Part of a small language model's weights: tied embeddings.
MLP neurons of a small language model. Each row is named by its layer, matrix (gate and up: input weights) and neuron, and shows model dimensions 160-255. Each number is 500 + 50 x the weight over its row's rms, rounded and kept within 0 to 999. Numbers have three digits each. A neuron's up and down rows have the sign that makes its largest values positive.
A block is one neuron, or neurons of one layer that tend to fire together. After each block is what it responds to, as a language model described it from the Wikipedia text at the highest values.

L13.gate745:582538485437515537458492418512497564603452577438540473471503538500499418501545527500541459549535471499491487449486433523496420471546576523543520489560543467548517441405552441510572479562494432495458539546498480505502527487518536528485478592450508407464439466379494513501497485445497557564
L13.up745:530477551567466504489576508569485493588495493561453508549480531454521561535489471530517502478526514513592474471550420567613583465517375438539489501527513528628412498500413463521462476517453572475425465522533521414549464576482512525502473533364473543460473489551414495501572510492439486427
Object determiners after verbs

L13.gate357:568590440522491551403478535525376480573488596520531467456531480550546470553560450521520514521508512597555509505453590501552554392525491432466582579530501503486464450539434477475434481484513474494512399481494514444580397542464504535457538529514491500430448550562508552602476450454587435438
L13.up357:494483556571570534412538572526535492550462480492494598530593543470456513522525455463470606526484499528552535450485568570481514527592511530472587494569534503475464517507516390539491441497482444514461536433447518516532454516457574507526552522580408487497441522469505523565449451490526377493
Mid-word capital fragments

L13.gate779:459568377470515383551555514452549480507540572550555458508476507496468545476463547555547499512608523488478577537552440486458509443437531498650464523478513553459526518500479471529508544524526522495473468539488466551633577469588496418491523280536508478543511495545527523443516569381454463559
L13.up779:542511465516488434464618463470526469560458484500587504472483484483476588562497493558497531506603481503464588519515475563491582435555489490539629515549454573468449530500520484537558525511501519506497513508508484511583511395570420438437475470514512544461561499498527492451500471475501512538
Table and infobox cell values

L13.gate120:465621630402508403566506511533527638440511477476517398416453502513474511459563390545546480529574436482497559542462482564485495450496545542405547568486462571608479584444470493445541534480538505516474527537522592477504503479542574445455479458513444519510483438576569485464511566462485510522
L13.up120:430515538498439547455486562533397520434436511449472568439513499546471477418469586487411467529442449448559542559471572463536353482507475496511507527442528532613500516458459468476444467507475561465556532491580500540496511530514492515531434541538414510580443501466607508467471534585551470510
Field word in names

L4.gate140:511515437545417537475535465533528518613537475488509554488493487429496514470496576549433541485471528535465368494470511575497487532416530430486535497485696454497528466544513494422484595436467532508493469502457511488422509581504466468464524498441474526453447513485402394450482551436523460478
L4.up140:486517458546512434422509547536499579597494504552574482497499445479487585557463505531551436491532527463574486504427473563418473549503586460518507474629477517450511502572564549464509493468415508508521505564398573469477465408513575520465512542435568526481503478465496479485494455490558495508
L4.gate497:543561506478487477427429556448506537491451533651523513625491445418406514487491520455451492490467501525517506463481447480404478489451519482475532477522483565538571482578490411503414559483491530539460554540500484450552495560559386538520470493449553485439536516379461598473456368618482455594
L4.up497:502487396416528403486524547463487595530553455593525468479542503552449402525426511481541410507514465467519449500594496515531498558416535533459476546531470431533536531571506524342466495516474454528582523486441509469526450490475403513364518448469534471548449503522587523532500457517530462510
L4.gate599:499577566520515505493503550481505454569423446477469467463502582538527508478513471609470501520421459475577484505514466456484456558439416558446459511550593551481522597527549513512541411477451445449423487435476531414449445485536557516505510529440526535434421489542508600510427607468558445526
L4.up599:550604530588429531532441493463399536509489417500453532518508558523484496449455554400448518551436479433458515540538439540582579547490479592553520546529545570452533410508452481482419538511453402563531588548468448469513558506518562454472403622548427469442411541536588529441541416431523432557
L4.gate670:484499554517576513509441471539492523496486396505499461544464555466551471420512591525525427437398476409491512462521417632552467543459571633571436498551500496542409464496534506469469463580489387485519644503475436498451568467508443453514388466499482416424479432490547521474425497476567474489
L4.up670:507492464446504526500471495474482474455354521530504435573446594466625516499496428477521480449442456493508521556472452484629469538449413588497496487529562479566469435405551515498517523587427420494551460465457440537368507515495471536492437606505489454476451444463538591407404506475546518536
Quantity and restrictive adverbs

L4.gate442:499526465527437536589406425511477463454533461476533517543471478482545401498548427454566517526445483474521517492492557492531443439450527556482595536433578402467496578605462515454438504553523483486550514528404459468568445521474530419519433448524541475526434529409381539524481509535446492464
L4.up442:555510462525453514540492573409446497511464486464483560551499529499414501499572399408613533499447440550467558521444462532469533542484516586512608530449517488481461530423446496508504482428545443463508443453451549504559511524548496465507454554539448554490417546399544445503520590505465605496
L4.gate493:557430587548516507438551569537500507561485546483494479426489538514437638561528511539510504452500536516456475557469462412493506512538449541432517393488511486525472491492473547585509423501523459435545458461479496621513455463458377516503496522453534513453500457411415531457474469531517527486
L4.up493:611496498498550364498484515525470492480488517517534507550498584494466499550521518459532607522507483397472455426542567486578616598540522508520503469488527459571478539457534508611474483557493499462498474441490499509465499514533513557426467522462504419523454492432439448472460409529448484577
L4.gate628:447512481568399491496534473490395525509471517475546494494449448554447506414529453486410448515530537474465553417523505536495563460528520522490482564530470509519528491455496469660440491504522464578565476513491512471483510404527470489446551600528355541489534483510519471436488483582489487499
L4.up628:399380538442444426586472552521425486531447477566446492456479473494497485440503517512420499428616476503449554514579548436504493481467524461433481530507500530473506520420460575503510558509515418600583482483533474572532503619484467538452495561598519464561480513480405439538585527472529524520
L4.gate820:414533412508484430586503487539382478477407469431535543508529492465508479484497561582461483451506471473594436547511548509471452528425501603507439570485536556438468528520538504560498525525487527391470506499564465547472442402467518482483509581478512551431534461336440457474483555516519491479
L4.up820:441530465586438445574532493498424478459467471480503587473501509474551470425505502539439489497479503518550453465483571514536520494493534486501448524553545537496490520511472566466431476472487385491466460543463430549565454402476502477520422581389571590482537485455394415463488576441568439573
Vague plural quantifiers

L4.gate100:456501484469415461494507486500529494486519403417535493532500410521480538539424508455467507515511508494492519535578569571479493485464524504565492470435518479528530475531424644458575605530567566481535536521409420471531407474405558442587436559445436504531424476531479492521522408474526439442
L4.up100:464481560486418427469441572493498536533575471513556470513487456503485504515385483387471561575470513424459619519601474559416475442469507503577442492436499547481566441484435536469541515587537508507496447534438453391488448556442650426496478542525435527562455469546554511507480467505500496458
L4.gate112:576471566492487488575528517381505443415393439646524441518550422529462460511424632636550464452437449515445449475459496451557506529517497578494553458533505534552497474560544552423570415518475556399483494430548497447483502467575457428489472367502491475521468445482560491467560522515526429529
L4.up112:491512596532431479517570411530548523454515567521431530611663481491431404482449517554546399483531480552505456476380480436453493534511507525491398469452537547546579443456400515490480474524514574425534564412511441474426477478441508518469560487556424461499532565450493581481465504535550404549
L4.gate600:447388508567497546425507474572431483547530424459589555418482527490571470497503439434527423527570515520492459443493501491501495490527476385523459555528470462499528436453454507456485500555506469539569537517497505452545418569582512567545399471425492508487434493500512367453483441509552500412
L4.up600:490492492498443493470556502497577451527510472435576486497563464484484470554469458466490500473587472494522497601545488554485530572550543505461416416487522525495563458446501557523434546487526555531492493603600451473489512517511497585551381537610554487490471494521448472458421527486498519521
L4.gate709:418575553474445518622606622514457452484431461583586465463455493535498464458536578503441484494473422582506397478512485368544518465565435596424447579380433476490562507525490585482490538450531531502505544541489459433507491517515396534541514448491492379468511538460492428541389519556480483504
L4.up709:516501620476436470483536533556467623513470595467574443351448475552388431575464573527462517547545508524481557440614527451540552496458562479529511476546502486513546520443442373475489662382521511532565555382486423466439590449476512530481456492542605482498473482459541461440506457512531447521
Mid-name word pieces

L6.gate89:510545600493596541472501455557495558392543413447511508487509510494516566450441406519477499436489509474494408499450480507467472529534471425518348563487504507506467536549504582551501538456457452576508516453479428510494392484424500550523432526520490495431558433368470478532499454482533421607
L6.up89:420483485480404552483493492485457469502480480424577573522524496418563468487456511455414569455536535587478604482470424575559532562624428535603489504441497598449402499512498517428543529524447454492579565539476507551522388451530504436509526454479472503430510495479430541532477473480381508484
L6.gate163:548527505535552514490469480440426477450514490430528573529475506413517595451543480596580584379467574558520513492552520536439507501511437473447572518512519511527566542533584622533568485548469499456426438470523485512416522557485517573450487463505541461519463487456485553520540495491496520485
L6.up163:455478562432575548514497433509501443474563550485493482442537470507496492479473446499528450406465493508526460498416524413548478417400483554437491448488517511547555460520474456474487511464487489464490587583422551525540565542490623483487450439464527549510542530509412422536603498579535532544
L6.gate314:629489503544465513487550459501497600520493505569530494530486586495527524551286421494479540392413534488532454508375419465428446489458482461464417505455502577522531429527442480558445488453502473495471548497596478550471588493503483584548490509538403481541502427490413552450566445503512457583
L6.up314:470390529463555528461470490532459541512425486494495480492449549465581487525498533477525438492447495419515458512496445473556399524506470547422480570508528480541462496410513547562532452496439477551399464464499474597469537511526537476535535488479529509411472450456520449546429497578572597524
L6.gate358:501459593519575545411524477497406482532427502488558557526529514551505575482451398605503436420484547418608566516503571615516427523426469523540517440498582472512429453457557453505559497542524535457494540565485545479463531547493550486527474345519454512518471408369515426527548565517515437427
L6.up358:488494499498510519510515429510453479510487453412551516525454518635512444407520436553570440482469564518542486433532493557463657509464442529446452487501513478490433453510453519495508517487493545482467495527475434556495492528532468532553573593470555532463460469474564572575522553516452474532
Football stats table cells

L4.gate53:550489441500542507415487511501476521476565489520537532481563545494507459449553570495501502530654542449519486472539415397520520526491533559492489475443582401584577545559485540486526597478505493555475539507490510512527529414457502493507545508515570567493652483464507391367547394486553413512
L4.up53:481463494472459465497483566426474512500502544489543535476444504579531536481553390542554527548410515508478475527473537469559455496533584470530572391419609496494505445443427487551510513515559556537460552420501469546472497535574461465559566576431561479513509479542565580521530470535494494439
L4.gate227:535548548550513528513613478549514562511418585562555566425474534532503509456453493428462529506564512511478457459406472547506464550522513433526579499486533431438520509536545482585558579408426468516491484461485466435460455562420458511546459555410514449547489372530532512495524504536491465424
L4.up227:437461496582557509508450491570520487427481550444535473509490452436454518600509568454550498443503477514505475444441570479457479435469463416461610484429474458465538511489516530546520499634500463496510411503591512467490427489467469525618502524627541465530526571494542576569497419587540440468
L4.gate236:475477583454518516429555520530486566500515556496377508520543541451468547555513462383416536430477424495527523379494446507409417468511529475439506548520570431538476463517499524554507527373495570421566453458458407483440501542357510519544530506429521431436409424536522492509566487459453417446
L4.up236:464485527517544502496512512549473496521466577477469576490453565481510584551524462525468595481466479493561577458528529433527453487583565492432509469431506410455484446495545444599556553496471579486545370480474473517468498512378535534516546557464525444518483449522504479457573567442503424519
L4.gate309:496475392547479457449611581491512502523545579534588500473528575457551469445512508538481480473487533527493367482551543595477531502416476501519430586486433552483553512421563466526558557573473515479479419517490558579448481544411462419418427489526516512570620515573495532483537557552555513542
L4.up309:434482500501534492538532447473552517545417475564508512512504529612511523544593484476530536516481462513481528479457444443537416497537539494498482527502611399514541460542526430430441528502511515482457558441445452489431516452600584542529596457547679535436437470488511566533507529538409465444
Second number in scores

L4.gate110:436599585516496433506469560564529386481525433477494551432488467359464541501471492467516485520546506422593523453515454463460559497505447540479449480541487479534492394490510538576379430432468571434548475477467464497413520547445597470466457467488467447550483380493465432449473555473480529501
L4.up110:547534522544529445576453481483515450419499515495585493621554588451460440458485513452590494510493526477485453555450490456456458534440531430489350511524522551450529484519546491473438529503566562506563475513497543537436495522471472482476456392505536452517384550612489495458600501561538528536
L4.gate332:477557508500485524474520446460544481452609445470464427487461463459532545507529464529505481509481626480521528521521386599525550584500544396463485472537461433457479461540471462526473557530543480627460448493611469521506496450510485427494483476465511551454520457651429530447483551488515562496
L4.up332:485549453486458555570476534506511460433502611590378497525380557473492478468431438599520483468584506495406536525457474461443386492502459493490512471485529506430470478551519397566475537529542539477481524465513465563555488489591504412508545544534466538576476527536509619477468491518438522487
L4.gate385:544496569493539493445521489524489359486503564505549575458574502533477472480488439497457573466604481530461524507471439494507478455501510523469446464488507523520530527553459441534448539450514466535521536519561525417506564472541535528578397503520561537520397571429481498578427454504502547572
L4.up385:537461498422605480530471505579422547517478511489465452484540395550512529551498432469378461597542549428577525536510492542526475538526454503509495472461563519570495598436510446480404522423555408559537523525467547469466541563457530491540438483547566482442415454581482522469491449531468505486
L4.gate785:460541533545450486546474559544452467544571583472478603531494579493458536438470500559469487563492595557529508537555444441559492611458550475377456526521472500551545543477471533535559393458466482486485579401513478518441481541447542508505495519545565512517496471404488526441388470465527543472
L4.up785:465555482551506517444507479490511422428448517541522440510543499456450489413445506476519477422656583519557487511504502516478519472625449530438463455450485494501462537484527522541499595399457475544504500404509480483538462524477477536462550492380551499512519432453403459492540504494475506497
Clause-ending commas, word fragments

L13.gate18:517535425485501608449652570522497494472545479530524517555518450508547410453514528491476631496376464522493476447491436564496457513508515464432451522412483504443538502536549407508535546494426486550529577511577544516529484430487448447478504494509488457508488476513456443562496422470513539464
L13.up18:573496380589508507540459608486496492433488484568584511511569465535465527530505545600478427496491461422541551418477527499449548502478478476474467516415516519499502494503496582515583516482572469488473549514500493560438508484461429440454612554489509464521467428506397473482495465607552438453
Noun-phrase end before modifier

L6.gate49:516559463502440473519468491547541499431437542475522479503619545539529461387454534461460508549545582554501496493482565445480422471505479486452470443491576452466526429500420481524561539541528484497592608523497478539569469518461529548467467585477464515481473548429518508552493403617445537527
L6.up49:481444479514486479430471465508568495592465473413500460396547468495475663508515480412437481495532558450515501472420523531425552532531533482518537496481481523490431440511444484451489466500471490529541553529470533533446567509459542511522434520457504495486445527449524541476470443545529445454
L6.gate190:528477570503556494466452432470510468468478490501525510535493554524548487440393545504503489529577539430519475568474539574556494597540542534484450506479492438607441525546472451477520532465502446508498524463518493575496483540380513552520448560444545469486521562456506503502498503539495414485
L6.up190:504476459423473504392615490558501554452508402491574615489507483497456509499589543501499504557476535449558449458410488558416475532530527382437412439490607525560494554470576579512498444511504548549535505426459548486463430505556431495483482472477454434411570513458502504470469484539516408456
L6.gate370:510445414607540508508418433477553408524476484410532545552494568463548508491483522469503483549465444502559527541520530526521425459545437498455456569515464432516406499560508511437583561494554487470505500447436510523600571533544502431512507480468570554429549515458443489441484561533398470473
L6.up370:444549512529584561455500435477550570444527531525514506536489506608476458485492478487488584512531503463516481457414477509481444553463515500519436487509532414547518382591413595512629561409530596451473510529569517491515539522413444451538450570565470452584489483465449532472583517515504476568
L6.gate546:491520504490568436515502480637495534454519427522507550522537536531431502508460517503560449533536528459451471429433532576435442577423562486471545549527447485476586459430464549385484437522542445558594443559496516549489557373467489530531491558430524537569464493478444471405480463577490491531
L6.up546:532537473525466512483453490557536417470398379461465474520549442544561612528555492535436422516474577477534489450430500514474515431467533585467555563485507454581481518564367520437507450509485452431453584576448483490488487448442461537502423506489450496468531501454530478484478352614479536579
Adjective-completing suffixes

L4.gate61:554535529490516443513477488426556524542547580470433435500495396522475466504457459525531473510517422519467519433454455576574507505507511565470583484438586482454601520490587520472586510458500503500514467443522477543514422582497503463421508572485494501540413464416550554545440535594559432609
L4.up61:523455519468392486540423481579500455442500509530473484546576522465571458509626500453500503591538552428508474435507453460468557458455532394487455505484484485562500506501606510672512501471596550438447520530592565573485462425533543442358442509518423580548557523486588542556467547504548523518
L4.gate103:536448527547517514531491555498449531573516503549354489478507604536541587568426498557532409534474450546532545485512615520492404497444442506479547544520451550503517489523544538623585539433489433438529539469470495504526582572526499543472482532535517542548494413488566519514449625423471563517
L4.up103:502420520501498485585510576442399539487433473489470571457520546519464533510541559466525482532546541510473437433516515514570441551494520407519533559449443514458358481584527442443634506427442532372471567474434477463475551496408549550567479603450500487556561516517510489525563539509447508432
L4.gate232:469597512518458561489469589577572479489557555529471555428501513486480459492450463502553503507459487446550521540521459479596486417520503533423494480502439508445528430441475425511503543592502360572601463462429514523476420506468576605467466473491544501534484529482515484508468497498589478560
L4.up232:477464413462476485535489550462620494443521585549420597542401484484358454470436456611465444469487419410513438557467520571481443519469497482440450521536479522487470494441510507438559414531472418420444516532410553517479534590576528577519535576493593460565461542508482600529382515571572544517
L4.gate818:490478521476500558556441422552559523543486494519458514460512487628498576475444531434468477574490536471519404527591426462471411492460486477496562497386564505550491473492497439353488437545511552573529450438524455449527500544486541414596535548462481510368521459504500627474524520620557441534
L4.up818:579527568510525470477433520538546558512504512512447554471415579459535411565490504540508472447506570481520371508394535527484441419580565503536543515454536577558565521485544487420607617514492506514474542465502538546563558519545561393519419510539510453564485426524488539556522498510506496518
Region/ethnic modifier adjectives

L13.gate639:549550460630424483415457473484429564534463480424523441546507512481537640501418579536602456482495411467417511396560509506471479524552495488464489480497444433553429503532547405453436567468431521499495402577474503444491433470497505516495473479436599493536501441440497470529446430514549596453
L13.up639:544533514439469477453488523488457479503390407521432470475408450502518525517506539471420516500553438501452568503432486478400527458497480490548487508567545555514531577556542526519533474534526476613522460421519483411488489458464522443494482481451502503460445535461467446514548466534425510529
Duration quantity words

L4.gate365:547468464546477431502542542456445490518504551570411490479478543491505423482555445460458504526469438462562485423634521503489526532485538463441454434509537516488556492584434564471539655506520521494497509507473503526565516519528460497473520462476421479518553512472409400471503512609393486507
L4.up365:512474486472504486575390466574449535491601497515551440479549421490537515455554443499552489525437456489489549501507558508390507516493529556511441592471575543515448503513472466458574459536563544407422503421540599450462567485414467448521516465443501542517507523517412480507433551494506517465
L4.gate485:331501454490500476549455531475501590459460541500518504561548479461446409449440514550495457511479500502439508428501501572473497497623443492465457509504489462611571484445503539516501515618549581528494476375480559375510468453554510489531480392491529467547562453479409464496495585522481436446
L4.up485:478596503497429506552513569474444457497458469518485495485541528477472408478518488513469640434465564518518589416462489418501476534542461491514510551517446483476613527495477568493570506569541475517528497380444464426516501510552522506535563533473466547494574521541489530550575548471466575555
L4.gate504:573469530491498414453436530502609498523578491472538475523452599501657433529574536467502467477483501475551568531503456493517458483548437487491554486541514369433483508571449519550591465460491487483508528508365542468485582543502541472449504514546330398517499449498416475445483447518483554393
L4.up504:486516524568514453425498499436485451552482467543564525531441485493523470442517400465498530504471497486510479465538447446450502450437481488541520400486400460617506514501487404466502533518501533505531576642462520541667513488436486556460481585413650495447576477448583557616495606486556459514
L4.gate662:564519521494497483658428432439514468482387451405461457524466452525468469541520467502410518585504439538531448479558622551512473488483502518589538453497494472463480605505590422506552550567497593510465469485525518503501511565473385537448537500476461512430519393406478548506531614477458494455
L4.up662:501440502449462483591422470501509535581574522318448500525463461463417582493385498538541472602542534484513497467597486532509539497463513537494501509418398548474479509493486545463502583565498525510488511482470466472651480552503415528416526509572492516510500543569575486525509467474421484490
Mid-word name continuations

L13.gate315:549469535517500540508492434546440596449478497476507460505469509628488563509517532502473513495582465499509401455383572445613471463545577515550554448466541411467520587439405488494496422479424549427408611426486557572422481478428445622498505339436456477519503475498511484556429426578496399407
L13.up315:568485606495492509489495498422529545511506522471468528560573590623549517522504466498435475486688429505436462498382499483566487473501447530478640493474596484494494460440533501545532480468466501423463460511495553584484468477488342525499468347471447532515501467521534534512488522521466462459
Mid-number separators

L6.gate33:476497444500469539541499530497543482478534503608463475520416542553527498507511524434458525466545591558468436531485482493513579500463390550495495577437512439464555437465510559524517604453536567498469425407508402485440476556541469491544524387439360436528484465471517504546538440562484469420
L6.up33:472446517480465486476486507405522497436535488567547490560451558430513502448520524495438539445573513523446538560426513520501510507492444468483480476395443533546507523511469526468477466492495481561477518517501453453521506543524531575528548369503441376547482497498588493567505498476493487545
L6.gate204:544364513457541412363511500502550494479465440492599551441464486507488453515500518497472496494557487482455618511458429560588500445524452520467472519546543473521506537487559547555505539527540552487534559505551513466500563598545528530402537465475489446481544490452545497501499477483522495541
L6.up204:472513495507525449458472533466467550545528552569428528522491488567583555577518438529442591509548538481497377479572461475543577549610555508537448492482441416543506476475538508584509479473434493537484470556535514545602534433486504526423546482502594477539507499497575470528447502534514456491
L6.gate583:509489577483547507560541462518495605456549413545576454553484458421504461536538572441521520448474631472486447436467482546415520485527533505443475508475477503509491471534531464556537513481473506481476474479492543457524584533535582566454593288509423421491487513498556461579537517480461495500
L6.up583:531500501495556476597557555483464599585483502535491462475555534435411512504583541443521515481506502462444444501491462499564485449410449492526542484516527585530542510512436585672565435440423457432472390512514472437492509502522501471468485509402501521602574458671517549475567477578460501534
L6.gate686:453466469517578516581528487475538514436538515523603516488504436473398512448480571646526590549520505558580451487431528545464378476614531524514535501508527586484380551444420396471445490488468525444416516480463555514478516512422472613513540468416422494525514489517497545600517485405536566588
L6.up686:488522524440444515455557532550445572492517569529538472545509492535497541439600451502503480465478558480548488546415557422547512571574531443497430576479519529519519438550455496604578537600497495508535447429487434524524417495557484630494465506533413452527471437512422473474525502528474505557
Sports table record cells

L6.gate28:509562465578492494533474524542495480536452388470588495555466479395465580580555553559585520521436519437513443572502551537553521501422504488524432403534597516482534474500463451530412431427465477586482500517490393606507420531518509555392485549454534506481463451446540543437525600513520425504
L6.up28:519512482485477512514473408510451484489484536571509514495602547509511477444539540513502562528498442559510450503561606586452474482407561475530529501526533483464430531554629487548414454401448503481455533454517584495556499578562449478495440590463487546378511477562543590440511452473496443589
L6.gate326:491523517464451428538518442464557438453412492459515537556522532572464482465564498459498500421517542591535534510469499565505584511488458470522540469548479549516571643582469492497456495381556528614518482537526585482500589540420500386548513535525549464588519438502536469411417475531611541627
L6.up326:576550523493485493499525527485466472552395574460497545524466491472511561562460502468510492498456480473510392497555472529507441509511489535499517532529547522496525533420434468551490453534530495466547500470423538511525411553533340471494488503561461418475376470507512467581527462409483527430
L6.gate627:510470461384532617580529542461475454515511484576553531616470515445474541527456450482447506545564495471496552468476449479450485488434521516525554469476604473408537515486565402514382436427441447459515517552496538572515563561562481416458461537470487493591488501447446428542471420448476400521
L6.up627:640540456567500442531628484468520556586559471526544498498428522431549496500470508585447573469435461458422498485495462453518487597430459588545526410491505450497569582455592442460400422479445523444410525546511530552549386455453521497402512488416502523463434481489557496495451490547541573545
L6.gate730:479531553467564520467466503478549561534567529464619518491468504413492508626508428507543530481460531476541558475506437464442455377487533583471503588488550438474495468526548462484392497513431545475501569473529439531487554460563520541459437534528568447437478434393443567509338435534584495482
L6.up730:598532438489538482483548440473485447464486387469475536437530573469510563446561497391476491553595462432550438539425426508553622468462478408534457511505592492511485480448587520520485470618549514456435549453506536490485485507541604408568477481465433474507539573476548497511563508434503441581
Quantity and restriction modifiers